python train.py --n_kv_head=4 --d_mlp=1728 --norm="rmsnorm" --norm_place="pre" --attn_scale=0.125 --parallel_block=false --lr_head=0.00582 --schedule="wsd" --decay_shape="linear"
MLP neurons of a small language model. Each row is named by its layer, matrix (gate and up: input weights) and neuron, and shows model dimensions 373-500. Each number is 500 + 25 x the weight over its row's rms, rounded and kept within 0 to 999. Numbers have three digits each. A neuron's up and down rows have the sign that makes its largest values positive.
A block is one neuron, or neurons of one layer that tend to fire together. After each block is what it responds to, as a language model described it from the Wikipedia text at the highest values.

L4.gate325:467435530480475491544546494525479465525561517512487481517494522507518552498464513525495525524481508524519513515512472460479467528502501510468495492476517482540485491487481470534548477492502567519531520499470517476538531464491469489491498549488504517447506509489474492559478520541521488508521536495483542496487484506481476515471520454485531517511520512468491468518529470484533510464495
L4.up325:493488519499516533488530468500460473539539499512501491542449556488479510493466494486470522472510502518493515510508548514530519508494498474532508534514502512500530478497481507499541481460519532536537535510520468465493512515507488514502460524502461509482536553557495465508541490502485478486506510489460518533523444476508447482521511484506510535538523480540477465524501487499495501496500
L4.gate421:514471494513486500509496543559493518485460528499506493522458484525538499534532475458533475513516495488497495501536483524515468457495528488508526473480481480503487481464505493441538500483487467522490500498548455518475466487522478516519512480458495500497460529468465532521498516460549502483527491495547505504500490505497476516489511517478494509504512499508543490513441488513496502475518
L4.up421:461501483515450480511514502550517486504532501529505531512534464489513495490470527499491496512423534486520518522494508489495541530509503506492513519468521490505500511507498516497528526503561531505500527513491469468510500497472484494473467547499555459478469554484469461471493460494545540502531506469525479480483491521474462505546479495526519492507506499476480501506468489485536505449501
L4.gate754:535521495490489557493518433490528445487499484538497500512507517485503459463530458497506481495556423503525526503484482540491483485491484493489516555501469482499523501478521474506516450496527499492489489506497483502511477500467551502482541504497493485520535469485510533450517503489504521520501524491502543516491465538495511478508493533524515463512475509556469441522490472464493513515489
L4.up754:566494461508467512463468468482506440504540492512494520481505499473503544440493522496501482497510491540467541539475491514528446511536502456485498491504516518475474524486520515529465483498485539553522498494519492509524488507503518515500519507507504499519511497497526498471530459519506480453495537506475498470483521542514502478488487490537499515479468530510482520549466471552514542484497
L4.gate1305:514513492469526496466552522508465494470561504510495476495505498507513527503554513512487520482477550486519470496502484476509486467480477493516579554516491478479512454529471473502516517529507516499514486504503464514548498481570472527516522483516512508481511518487528507439496478458568530515442579472523525492489475475496516517499513471478494468507517521495520502500509471500493516524463
L4.up1305:504500510459503464466507471488468481525518505490489546495492461525502509462515529482473494475457513523524538482495501477534507491526476476516534498518470520481517488510461465499492537496486494487498486531518481476516513521493493511503519546461500509457522527483476501495483496519555513475489550517511522501530490502460516523526494479500545477507532504538486471537539495503526508489501
L4.gate1395:503525505503560500460549518516482463497486495508522490533523548527522524489487507536522492510483532535547508523503483528487522498533541510515548521469502517533507507519465553514487493476493506487485501512513512502518506482471532543514507528468513502532535481515485498537530459417495466493476494507529497504511485469503499509522521496537509496497505504480467498543482528536526498493460
L4.up1395:481443507525465485560506462514469484490475466519493473514506497506510481501508495498472563449479527490498457533470480531517527507476473528480532501484510531488475491477492516504508476496469500476550492530497511504495520493481538511431522492499506506486554522473472483508500478497501522504480488537462498514518529462492516483487458464493519503528487489489473533490488539495558515542469
L4.gate1428:519502511489560509513510531461469501454541540535496514521520484474495517471542559503522544490496520496470498499494509495532524517506483516484494520514503489490504507501478488495536505522504528506535506578502515441489460489484443502511499494523464483477491480508516500499494488471494537528540494498508463495539479545506495477460549508492450495532532503552511524482502493510553500485506
L4.up1428:476507488501503491499519496518490523481518472513511467505532491508481482489490520523471545477558490476476495451528524497551448422513540517583462518500520533483496477481493504492533480531513514519512443496509494477517512483500455468511506525498545489493501534523457489482474475479497546530469480483491518500466565510462532483453517450513460517536470502554527537540498484482487533491473
L4.gate1559:479502443513499478484534480531494481500468488497568517534474504507523502499501505539528533474559526486500522457519505490516474506516485557503528504497498513541474489480488520502466497479514507501532495510523530494494475521520492543493503548524475497500499524496472499522505518481494529483514532525499487452502537486501516505527502528513504525489492516484468489550479515524528481467496
L4.up1559:468445517491494512483534496475441484496498550529566489515489585511463503506468489487504508461519528473527510479449482479509469545491455555505524493496497531493499503492529480471442466479522479490458459514529510468506460498477491482486513535490502490506506504434450499539498522508495507458467488487503507495477490549463458525526504472518491498496498551483505491487480548513559501465525
L4.gate1574:470529489470487528496539509522480445502497524504568504452505528497463482471515509504502526522515535511541533522465504508505509520509465556501482517534528454537532492514525475486498473555532476462539427529504506504513488546500499487514493544490485498560493525508530509506509522524458450478502503499500490500492492525510528523520502505509449524503503568490545521511421498482544451457488
L4.up1574:486558513469474546502565476540487460500517472469514490485513486518437530473509486527508533467489484516508536489498482514501510519489553544503539501533537497530465529530501521448468524518504479420512486511510498521505471485485514472505518511491537488491505534505559443502496496457479505515492525509493504465503433529492482509517496496481503529523459506512526496559445456491524486500501
Responds to: Main verb after subject

L5.gate45:473503486505508507486551461477482467464516505525548484488460525537506488491471504504501474489527567506487534522500532486504473536551518513493546542507460480507481460492493519512527495507504537505521508521513527518475507499492494511458488526510454456514532551456489512521495519498506491472454489531487513526500493489482490501529514490498477512512512525495466516499493512510553498551516
L5.up45:498512502449507516505509508454500489526528493519508476519485585506489498501493510494513493467507531504503529475487502503510513528543525554486517476551464544506515457478473474514449443451541524469489511478501513503512508521469512494505502544445494479502529514503455505530475502532515518449522502519476505539496478511478449472527485478464483521480525529473465468514507498530533506488475
L5.gate527:493489491501524471483523477494495472468501510509508525535512536503488528470555489479465447515519508515506528468455462531508526543491497537490486519521505528490484504539479492506508530506506548492492469480520464550501523501472491519505526506455467508503515537463454482551453488483486477499513500472488490504478498492484523537510528491527524500554500521520469514475470471498497462507486
L5.up527:484507492501509513519507464479473508500478491520529472478502469519473510515519522503506483485480482524524499471452472471535505529520502517523506487489501489514476469482505511478510516490514507473471470481538502488529513478491469512490485489467508545513486460514543508531484497512484491504540539536528497493479527442473468515483489490519507536486544537457522527475505525496484501498498
L5.gate664:536468530548535494492487513484460509506557538500569491498531486471474496512500503489469506531493498477530519503532495543493527481462457489498487517495449437493470486465535466494507516461476523468513475483499511555504529540494486522483490470531485535530492497515527465528496487492480534521493503519500504510477465499497479499513510520513490435485527496500503536534496467481491500500484
L5.up664:527499521515526488493521458516512515473534524497534503510516530483484487507496502501483500523488491511505477483546467491500528525511493539490528494534483464494493493458516446521499531474509528439527503503497531518483524508545503534514540464522476525503536478514521497507528506496502522519504503506498528477492476480501485507505482511513497414483501546525528499570536526453496514511479
L5.gate787:494504502505544518482471492509479458517491492523490496503528550484505493510478507506529486504484516498492495508479488511476465466489480506508562563572457489520518465499532471449476502476467475441505500471483499467518494484467475493471519507490489494501531502508501556505476520498472541503508506522504505506497459482493495482486451461473503505493495511542488494521525485485502489457496
L5.up787:532484495517485479487533548516493495477497484521508507463494513490501499473481487523538469467510524543488526509512459473523514494521509435489536472506482489497500525524508497521482455500503465501500497462546528452482474509494487536458493504494516488520546467526537500461478516543521487461524519519485507571478519514504481491467474484482514502497479517512488471509486558462511486462496
L5.gate818:532482491516508521484488476497519545491486509498469505525533490496475539516512517489498518528486517477498532490462477523505534521495478487472530478496478498478498506501480515484529479537510467483464503508544527531511445521495492486531483543447512500489476525503509472523496494515495497475476547540527498475530472445488478484532469506474475551523473493524534525498496515482583477569502
L5.up818:489524497497498477472482512520486471510483516500521471525540490438493515529489498485494450508470540514508503459488461486560429480521503511486485489520501480494484503478498499490522517462500475483492497523514514487545504491513461489490465522529528510515496494491492520508520489499485467509465488507520486492533485461530483500527483526500493491517482503514451529503503496472497487500546
L5.gate981:520487478470510480448506487520512490440491510547491444502499546460478504521528464558474516513494530526513505483503489456456454499507513487516515489512488499507501458524498512515512471454473481426490487523510522521492491512476506461525472529450462506477495489506471526468503453506520503498519488509520480461509454458479512488496551490525463494490488472530480516513489521464556506497470
L5.up981:508522485494515530472522491492522508477481510495511477515523565508495531494512535518498496553532549496534546468527528492482460515471493464496475515485505518508473420520495486469537486513521440466480502524517477510564521529507479476495505506475491464486478496463459508441518501457529522511492511520499477505508484478511500463490507537513441504543496474522501514527507552478526499477490
L5.gate1661:505551479476509493482496444459500469490508497534513488530504488499500538454515497484501467477480500511486548511510508509478491512529523510512531483544464487535555512501482466526491486525513526505513480510529488489530518525455520512508485518503500461511506496521505493495501437508487476460512528530462471492500521479480536505514515527545476477477517498466452500522492547484527505508472
L5.up1661:473488557481477510486519481507515473466524499483548465488501495470502529472489501518486509511513502505489522507500499521512474472529486515513512491473492508523535539540502543489505514524523446509538500537504511504551505487510500509525489492476482492485485494523505560477500471521450467473538547532471491482482442516503522517490516532508506492506486510507481502505540495484502520530509
L5.gate1691:464489545469526520455498552528549466523512512543494513524466464492490475528478515527500534459490490520509498524480485467489432498511486556522511503468474532527491492509482492516516468477512508489542524494535464513538510481512515556484525496533503497530543511496487539457472498496468493518483551541486515465493454495516504455548513530502514501474519530495469498502505505470529459483494
L5.up1691:537525505538469570502506547494499510518496514520543529524513504499494509533502497490501487468531501505522503506503530507494454563515484509488480491497473494477488483527486506505499504509485482520465487513521498552530494481502485533481505467524529492472501512462496508514515477502516509530501492536497519491505468507496486491493511520495481463524541499449517483515500554505507501479494
Responds to: Reporting verbs and complementizers

L4.gate639:502505538478480491509492523517475513518500508543477461493514481503524474499496504513528518481529472490512475513499456493497509480499489484472510487516484517525499514477520491485474486474502504459492537502476535449496486547498539516539494496516505512505472484487495520499489488477499444538496474494476467544472521524497535491448487490528492491442513522499455513474518483458553475514507
L4.up639:494509511522516478476474504526514493475444448489516437485466465485472531486478504482502515479509549478499495521509500500463488505500538495483523486496505531496496513508481458509506513499512496507490509485464499506480515508538518480532563525472459520495468480531501504497538518491504482509536482538542527523531505503496519529504492484498474459484522508491514471481493521548489466476511
L4.gate1073:508504481490537500462505488486494495519536451509474466509463499495524500492481458508509547517475521504504514525495494508500502502517542477528518469497487478506483469519499539469478505556447489513536464511501520503456492515488469488483515519521551536463542472508490514494533497502498502491502485494470538456517485527491489515557457501459498500485502502497502472489510505476509494480494
L4.up1073:498495494487549501481534503487528526516490503511471479496503501490515532527471488509480528517489538517510492496500492463505485489521536498522498513541509469503464489490491574502474520527499497545540484531500520506457484536512478488480557510517545515435543498498498527509481493494504500473519516519459552486536533493486530523512487519467495487503502536501523486479508534463507497497463
L4.gate1226:491511513501576483517528542507520521536499498497465514507471490447482499507505480488518507453498557472487481524459513448516493520539480555456503500522499486466465510508476504480452485539515532489507507517533507492497474510512494513515524499510502501470422506489538503497527493467571476505514533490527529452509463519466515498514498565473483469503520498501501502522501499531516501485493
L4.up1226:459510522500484487468489470514518541524480482520522496516459507532504563527499498468510504485519480470487508498506465486461483493499477498516501483518506470519463503521497493503504533473518512510490544524545535524509505475456491548500536473520549490502503503509488575541472458498527452481511499491561494509498517480470455491489502507507505500493497506493504506479516495545518515485524
L4.gate1291:487525475479521455540516458535507512500511488467486531461524492517467531501535494488486474476524485494517518501486481478495545525518512477551501481502469475500511501486475512516487493517505500494510508464496532525482488539517543472501525524522462511491466477459528509501484515465527466469507503546527506482467553513517495447567536525467500501499525468459495486498511482506503511514536
L4.up1291:492531499488546504524503474538542506511519514472467518506503504523512488496504506435524515516468478491524494500458514513490544520569517493494479484503498486512485483445478489517515536501495491513529482468478502515469502522468529511476517510514497503528503482451562509497474523486493460454475485515528531462511525506480521494515505501517494484517523481468537459509491509501525530470528
L4.gate1328:490510532512505478493474503500529519465456498528513492455503520481482495482493536500505490502506467496489523505567509460534465496461479492526456505500486536455527520499476464498507514446507560470474487517548511494527522502447515495508483500547507473467523494499519477494472534498505467516467550466512461523492476489531522498488506435507524505468479484451480450484529456469490504499529
L4.up1328:500479494499498516503505486529454536504544467467492500479499462500492512516511515459541525477478455476474496489483514443489487470540481468492512495507523471500493487495492544545469551500493507438478525478527506498539498500501459493519482455499445463495516467526531491452515529420435493487450529541468543543517556483518533540548508501512478484527478505487504532481522483489454529483534
L4.gate1609:479483489485533481479518500457534539477540520494463510525520479493518463462453547476488476513521506492535480469470534487497543512480501499541518491450474491477502482487514513508445516519528465475504505445533521506500480497537534534459498534480524554519489491539537527496501485511494498474484501531476506531458526486476512508537498526522484512523552489521474500487505490532484507530504
L4.up1609:533493467537454514491489535455541507499486486487482458468534456475505447509470530477523488466519524453495525491531436475527490482492521467475473457472479509514502513496482489498486521542544487457470456457516472506489487484540487511472502527484528494470505481501525506499451498523475504485510499536480478518474564494477559486471504456496504521465468477494506471501474511482473527480515
L4.gate1695:482492474458532511489514502507489477465513482508527509493521526510465511518503473482492517514475535484454517500495471488491482521476530511505553497506529468471489521489516496462500494487473456496472491490471460487490532508468474526502483516514474498531469532546503517476486505501506461498500487494528487565469561487438492509551481524481533527522481478532463540480465482477539499502515
L4.up1695:505508467487530512523465523501501481509441485477451520481530444534466500505516489486481523497480508476494498475539550504523523528469500499519477498527500498521500478532507500473481489478511498474509497451500502498490498474516479504562479526500534476541513551522517483465475504488521515501419511483479527482470480517498559469459458526509507520512529477486539463475543446438497472501496
L4.gate1710:489532468456515472463535506519527507543494519464512549508464495497544483510515504478508485530469484494496478504557498478511472506506493486537445545498518557534485455406475488488519529496505513495522558516535484524495474487487514496530475486558460478485525524532468433498502478475474474496507537509516497527493514514483482550457468536480520497487543484489497483517472488561484503494480
L4.up1710:519523511453497474466501453442503494486494467467555488478493513485490519503487531517518480502423476505489523495506465507479510466505502491490452573469488469500512503482496485491514493473493485501513504486499433508527439496494503515483531499491484483529480510505540489488502477522484480464511527461420477538460487465441491545511483556473486510486507500526459472507477503504504528472497
Responds to: Temporal/circumstantial prepositions

L7.gate1223:482473520541466512479490517487498524466475515497517539536468511497466524489507452494461527493528539427477503446515506492500450490509516541482523487545495491479490480495497489493440512487491482510515488438531502521514511497456475503503522454530449492501504497454468502465517512521537559455527516486514497504489485536491493483502479512486474481475474483469531490538485492495536463508531
L7.up1223:501496511490458463496513493511453503499505516510536529521518495486492485501535468502496517506512496541524472502494465508492503526520508554496462478509510493478499473485497517512504506487476488491481557522500522457495517539509508521483472538514490504485502532533535533506514478486578475441481513520429515524544460573506499494532520472528530498493478476497494509514486504492535483482480
Responds to: Activity and performance verbs

L7.gate1619:539522493511528490510465496513514502506467507472498509540505483508507472467543466496517499473508520493500487490469518473531482471516485532481491495509507553481507514485473493529475497507467472521474500497496485454519527546521556498482486473477540477512469470498471528515530490518502510527543531533527529495512508470526467505509481504478504500469515493510486530445549495502496517479499
L7.up1619:529520525490480484509503482534540469516490488474505521514483510532461494503520524458543498485521517486501463486519577519508513472493496466487531517527485511438457498464496457504458504528518491493452497484496544488500560526450487497505470518561485503489492507559524512493519507535512518460479487496474511487518493475503481493524533508449506487475493471516491524510548449528514469547466
Responds to: Ordinal suffixes and dates

L7.gate1068:458543478535561538507520518530547518488491499523500487499484480487474533485511523510525502474508495448490521501517494514540517503524508505507529470504492531542508499468434505531531463459475470489514503512513542501520478489484463526510527482459498557507455478523490461448488480493492500487483530498540515446475538486468517477458513463480521495517493484459493460529474448555511538530553
L7.up1068:482492518520501461516484535514484510523517505523507549436509481504475505524544494478493511526470497492500524492518502458446466443458480531522500502492472511482500516527495518491486490500498500500501489493506522486485518516492519517548502475493526490533496469497497490495495537461511481512494536477520534500472549493474419475522474520508512500482498487480528510495535524493485512515556
Responds to: Date-introducing prepositions

L4.gate51:519510521504498501522466499495521512488516506476510498520534454477483554487500485496583548493480471554470462503503496492482477500486501505472497485450484476509508505462567519451500470463490519480477540528493477483494478499479543537506521504512480486526501461494494555498525535491488505508470520437483533485475562507511524480520503530490527496468514493483474475470523466517508519477519
L4.up51:550515514489504457493447517527520460487502498515492524508532463472499542477489505490510548512488476542485487516465520524484504496499468498509487513481512460494496479470573494453518484480503562438481549508480521502524448495465501517513497490490485499504516475502512495503524494494473487486493535463523521494472542520488483481508506499493468510492501477482498510461511485489545531488498
L4.gate63:517549509522505495512514473511534539491504474541483503483484460512503533492488525521536516555525528467463488524506433469539502503518491530511527502489487497482519571482471488491510491459512532521501491527480483515516487574498480507512500504495525527532511499461529507475500532512496479512515529487515531501477516511492493486492501506513480492484512514473484522499493562503506479499485
L4.up63:505483479532496460536460505529509485543500478504504531524501447474484463479508510489508512417498531498495533535497496492522498512493551482506442480549484466480515537506489448463467509493548526495499496499526510459530517550509548491516543512530464502501469489496502553484490538575509455500500511514484524503521521563495509511504516501493477510450524492505504517533510541505463497512457
L4.gate226:455525515549499545518481507510471493486518514507483518505524540506494514529502506512490466515490501491528479480515533507507490513491504507495534516534446494538478468510484507516506453512498450464503523487505517520526481493486471497499428506531516492542440523496484514492509477511536500550571519502509560487467467520535486503471492529501498465521539508502481502480492453466519495514478
L4.up226:475523509507499496495501503509486540514482511533488529529464514460519488481520525473512483506498509484524521525495495495511508535503519483472505478542511490526485509479466474520472498421504527506495489493536537483498481501504539507532493520489532521475507500470494495510514523510485501499563457521465497505476516472490503508486480480516490527514535478501530485502521482489477512533491
L4.gate342:465523488497474548541506497516444531445489516536490488493491473489496518533496502493492498515488494461515503456487496481459492496531462490525519498495507514517518506490478481542502472451508533536489537498476493496533515530517541456553502539507529511511504487484525525492493518517473522499502502497534515478501490445480523524461523473486492485535536535486521539502560476492513526478482
L4.up342:510507512513519510531464467492483547481534533497490513499471525475496493516524516464546485536534520563478525482490487479524543557506483507500510485537518481506517512511528485513516495491511473530480514517475502481532502472553509511425473497499455524528472483472473484478498540480500468512482475504502464449533503506501511530489515496503507536507488512517515525494501514481517499523526
L4.gate741:505483488503522488469439454483466474457430491510532472515505491481516501497457482488508465492488492528505508492493532509527497489507499498500478522499450493541505507480486485527497410499506527485473471504504499490484537507535514504511505536520468488525514418476501521505511500495501452492523526498456571503510495538520502457533519525523486498497516523486511517510537485533559491496523
L4.up741:483512528490478462480529489534440450505439521495495544505465503470506507440467506507513512543449494548515492458486506542491469455535526514515476510505509506516463489487484432445458522535490478493506527490483464477538486455490491523495504516504484485511515505489496493450509514516450501518548535524427525473471474496518511509486475526499475492527515491500540535464518471492516520518473
L4.gate1279:543480487501516481530510514461486503464505532467475471505514530482546491474500531558510469514492497522484505506481519500503495517509495490493499504476497512522517504499533456476527513476485519560503503539497509541526519486491449500496489477502482516510511442507497559509528491462512512493474466480485483527520452520542471517474487487544549536529514476485548515514509463526490483510518
L4.up1279:523498486502503524480495539493478504487511485497488515469494520493535470487490513562495497517465487539473472471459513500495476483486471513492525475502479560515516515487544491487492502476484482523471564501509468509487503499494489484541458488492490463502523496485494518486456492492501516509464492468528488511525479510532451500527481474532529510524518471508537465477500492499480484490482
L4.gate1423:481487486498551550544514496503503482527522534482475534497488512505523482485501490512492494503478494540499507480522478483516487521473538452462462499494492464496524513483553503469464455475498471518466538504511466503522498535467520534465504534502538510522506504484536503484480462533485515496455494525534513487474521503506480478504510518475469483509493480469516482484478498529510488507477
L4.up1423:529496509519481491491507465458466453491468449551470480487472533498500511559512502499533519503529532480522499493496477481443493527490504516497494522508483514489489493503521523462487531509481447506486533535469487488525471514496495523519532487497506508504500535453545523522541533494520515509476479508516498518490475519524491504485475514445467465511479480481517525466519541502498475501460
L4.gate1491:526490505503509432471474478499469533495505509489471490524466529466527501451571460489512468486499515515473468508481520523521483461473515487477526506467495518511511496453488471499474543452510528532477445482520524511516495523520515482479497485479491494504546513465493511511503488540477501513487486508506514449537511487519523477501527502507488541518521463507488531511517492461483485470493
L4.up1491:498490488517469487471482504467508519447485495503508511528440475479527536483512508476560497479516468495521504493488514517545478494478498488469516492475512492488460505499501502506467509468471473481479512527534481510499456509568520499530498504515494495519471486487531508536515457463509498473495484485501547531493478539522518498476520501486522504498499497496477511540560480501481497510504
Responds to: Number suffixes and units

L5.gate361:503507508488509478532468512477525475520529505493493500497532491556508489516472475486482535481482479485507479487518510507493504538456498474525483547524472533456515518517525516483486492502498478518500518502466492490508476503495503474505456481481471532504481523474486497420489438497498497500515501497476524502491478511461458507508502521502505509454532497455534493541559557491501495485486
L5.up361:509548485532464489474502490479475457464473501439511467492498490531507475504478475517459498488523472482527493470528534511498505502497528463530507509513492505525528504551509492527487457516529452514504518485481493521519483488490507513527505525477518548473522488534488521471515485486523519551537496501502482477485435534466503495513513522505513535494531501454537487485502534508519488473501
L5.gate738:542475477497512515508439520481485471468499486527465551448494480511522480481473523516490555473549488512478498507528494506534498533512514491519490536504492461505496511512534499534501464452484529478523475509476508544528511508548480463517461522524481512532513489520496498476514485486512527475552556488460502506492488481517522494514465528509469507505471555535519498495493472502458449499567
L5.up738:462529480511517530477484473508484538499514503514516502486543471501471472505513497486502498454496458513530508547509550500491506469533502471480499522494512519494547496495515501525483502475491518467506515481464518530485507523522532538494488463525441495500500495504496462462537480466516511476511516529483518519504480476516505505460466482499498508490436514478506488482448566521462475485528
L5.gate747:480525515507467505483534521467517560512513531496457516485479501510507478480436527509485506494499479476499470460520438482526505515486463504484486503505519512505527461468510517511526499520523483471500489503503486463498509494496509503464486515502472510481507497462455516493519515526546484508490510539468513473513521491473517523469514508514516523520460506485519558493500520472464502472448
L5.up747:511483515533479499503546514525490531479499491515478483485519485471543490471477496482510503536526465534529515508471467476545519487518466493528508477500500490504475488448484480501486513487457548495492498496518463473482473519495503483529513501455492474518579516473502516499508473518511461528470501517517505490501512513525480510484501511532502504494526525522519494490531504494490484493495
L5.gate933:498475506519500493521482533519435557476505496512535528507508454535484524521471524534531496468520496494506467489539503490539475522502498538452469481502522530473448522452530519501488485494485516535539501492469497507432440481504483537508535452500496495507453494528508504494511487480489465518511505504458506458508505483532509493452490538514512488547529514507462467469500499537502491495485
L5.up933:548483523487484517485507502462483495475485531485525496524490514514509494515496485534517482489488551534495518496519521523481511588433559448494486495513498493483490513485503534507533524500463471440505511484441504508536496491509437490528479513510491440469492486465549510483522478478538480524490486472511505497542491497507480527501473518563474476543466487492472487478521549504472500518529
L5.gate1041:529529448514482479483478511505469507437486502478483507489546516511480510516494465456483488528466469477463474512530519491453488534506498491531502528491486482537506553494553457510456504473518507496498458493484467486498472488501478485488485493519505461482536498495511507532500494510544491517465435499504504481487500535448523544511500498530507522495512518522530470471463456508496462506515
L5.up1041:491526524471500473490490525479469526550506495497551502489519537533499519506500498454502447473452474494486507478533505497496483536474498506504500510499462537472500516473549495516462504501495508510484519508447492524425492510514492485516505520468487510505496536456526492502510531491497502489483506463481462501523570485468483525526513496504514552511484498536538502533453492476505536501530
L5.gate1237:479530452490495518530507521495480484527517516490536491523519455477546521491495501484448469485511524519496524501522443530500515509510453520488445497521511528500520505530493484466503463488443519462521517444517520493513484504542460471511504491505500491495464468478461522489461539501506532533531529488482515497476508488498522473503489521522515518451503508480521458488505502507489513523516
L5.up1237:492499496534521502488519483519476474502494525491499473501533485509516486502468516519541497484457494499463472480479562504529522500529459506510472526500465477520488532497562504482500510508501505476476482474452525492514500490480493500491509466480515492474496464498506533490448512545486468493497533477468531503529505506528483455498522494463515515504479543482486472522453519516477527515480
L5.gate1401:502511508469494488480489552512510491514517505516481501487521516494516445542493480499531494477484493497489483482533462482514442515504502523536495510482481468518479522448517520509550505514542498489521535509473452501510469497489460518517511448540505493510480478496516489487514497511509524529477521507473506495497502495497497510442499468506534522483523491498507511494503471504465499503523
L5.up1401:473517478491480470488495555473464516495488512486515470487517485462552504436481500499513502467464511503493512482528529534505473563509486486522462504452512508513488524477492479494498511495506517510553513537504497477488486484453482485512536462475505494483523448489519500472494484533502531518498489480471532534502491512477509497442567491525479472430493466486515522522548473465469516492475
L5.gate1593:478506471528518530551515530521535538547490509506498506506493479503525492555522478512509523492518473529535491466496500510529483501529531499531503543542500501471515481472490510490490474538522487492518489465526521519512521480504526484535466512502517489474522495501489522482463496510481513534517500516505534500541480456512490558482518456478431525516475470484499496500498524463472528518513
L5.up1593:475528475465517510503501487517471498522526541437519508503512503490523494499499494498547500500538525520486515480492533550467482504498451523466485493523468490525508528481489490471440528519516512512482531484503462539475469510505458518492491521482453500512517495488499491527521469542483531517491491493482506485467449468503505501519506531526463438504463471471503492494520473493489530474504
Responds to: Units after numbers

L5.gate16:475507463477475500508518505506510485491533451525489509489479495518497484488464512522480501520501570489474497469523495505485515487487522525520505507525499482449535466517506484523483491519490471499482467535511521468482518538521488502538509484499505492502528499505520489457476520463473501483505503514503506519465496478447482470489501498498525487519466554492480424495487507494557474487518
L5.up16:484478486577463493511483497513487480494484506491535499466510493521507520502485512495502524539540535477513498520545471526459526520508509502531474531504527488493519472519473526524484508467479482498469452511496514488481502512509495494526475483471479506474495492493525476482474489469479479487511519513538509490455520448472512447477495489479546464500479534513469469515502505456510473524493
L5.gate40:534490497460478481483505515492492540544510508484480504521446530474469472536493513496535474487494503455538504498513542503524504520498474520506486500505475522501500520507521510458486513478537478506504471517507497513513495492491572523462463535555517504508490476531511465486502497516515511536511524512508488488518478494491497504455482482494463503554489472516494530502491520536519460483515
L5.up40:482484507469488509536487485532513496510496508491495490494469540457473523501440471502516449564472510516553469522489482511500483488486510531469486517501469498462525544491498492502519478515525541500518498503465503510503471508505487458485504458517509478498499485498517474519539547511494505565499516501521500551498483504511470512451482494498468496535504488559522530522499498530477479488539
L5.gate281:482493463499495509470543447455452497504530508552516481522535487510503514492504535509505516499480510501524506489501523482460549534504525465547520492485488518500472536528528482522478474507518511493524485512538487559516498505551497509471521536524480506508473490527515466484520515463496493525478519467486544504501485506529536467494533514522520503505508487515524482496519517496494491467480
L5.up281:513449498497486492532454493503523524532539471503508487481461462524463518460519544504485490475498542494474526505504490483530456488511522526485489501465536475508490495479488513464508512455497492516496505493518471463493487506503519517485498471525523520504527499466558526491525506482497479497510493499547459490486493464493506437487514504488487495540466431476504542491495493503561515485473
L5.gate349:475522502542480480522514494520529492512494568502479501520528525474503494463519502515483525510471511470528466502514499470508531503475538536541491536487530473444507509453454498558530499513516510511499497521525520483508514502502491475480509492535527519479515481493476500515496501502514522480505511538490498507495491539528520482507533497508478473476479538494512500512510502521499497487479
L5.up349:464498477470493474516512484472534482534566467495543540500518521522531496509519496509453553488488483457511527504508488493490474527487517542508541477545469496472524467449459488489459533492518493562498435504478484484507509512526486540474454500504508523505516486490450499485474457468511495488513508550499514500507455518483534492457517508477482526475505488495515463506501494496488409505494
L5.gate666:539493483530481483497514525503508521469470486458482526540505496493496487459489548509516476491501492521502537449510489505533489494508517486467548518504508464474508523536530518530537519449537523493519480501523516504474503553556507504426490530504493480482496473500485518460518474498470493531493477477477501443503506545502506480476516494544480507504507512519494470490485484519481471536500
L5.up666:495504478523491510520503482503536493506507518440510477513514484536480501534491496549516509494469517440495458456507449496480505491482466489516502467546501470496456460487567525532505496521528500492497494506524510426467495529567502469501445530480490455496506502517476534520477465507488520518542509477510522487509475531494477493512492480548488519482477453479526484476454466537500486490513
L5.gate748:498471495484489485509501500519497502486531473501524503520494466484541466472471502488488480531513469503461494460455491529472501534487515523499473519494498497493480499485500513499492520484475521509455498555519525492523463473490472523427483518501483503506454527481486485527527506472527505500515496519497524518490502540520535550520495460538463472456494469544483483532460538494520518464511
L5.up748:490540475511510459463496535442549489488483490536513504523508478483550530500477510528552463479512499472514483526467549504488537488506529500525482456555491497493479464503467507496506552486500527476499532523509488509510492492493496505497505495481522472494476458452514475514535490481460527471510545496558479458527481491495518458515477511519539469446515524490499475523499524494494505503521
L5.gate1413:493501531478490557539478484536523527586527484498538504467492508512497506518493481507479502542518484487533475499514500459511492531507478532518468498507496521453515531493504537517498505521497459480470463469503529490489455503510485489538484501527498485493537503520495450511503496478514489505514525488520539513476554532492519472508465534452494503507538497495482521515463526531480489499494
L5.up1413:510505489481522533483515489487520523511541525498499528463504523501491483506475486487524504499476526557441479527514503532506484515467474458492477506543532529482510495485484539481451490494477549470467476535476503500514469490527475501520485504528532520529557467543477480514475514461488471515491486505511483464574501500510491440504464512526468506533526501506461483518513478529504509545505
L5.gate1603:468519528479493478489521496506559495549492518483475497476495505536505532504500540511503508507506489474542489505459498521528506505535524499500503472532502505495522475474495510502495476486554497523549479504485483433509477489521516483477486517479469477527515462530525457484420510518465508508528497499492558474521476476466531466485498498493493470509538482472526506531474486493460489531484
L5.up1603:457471518477499470532517503531519506519507521451459477477474502470550515463461551517494488509531511472537474494473487506504486483533519517555466466519481499515532495446466528495498492462520520558516489518529453460494431468490500492531505504477500498552521505529480467446448512530481497487488505483495558483531485504498525478469510500460481488490536458491516497530477496473499498510460
Responds to: Date-introducing "on" and stat slots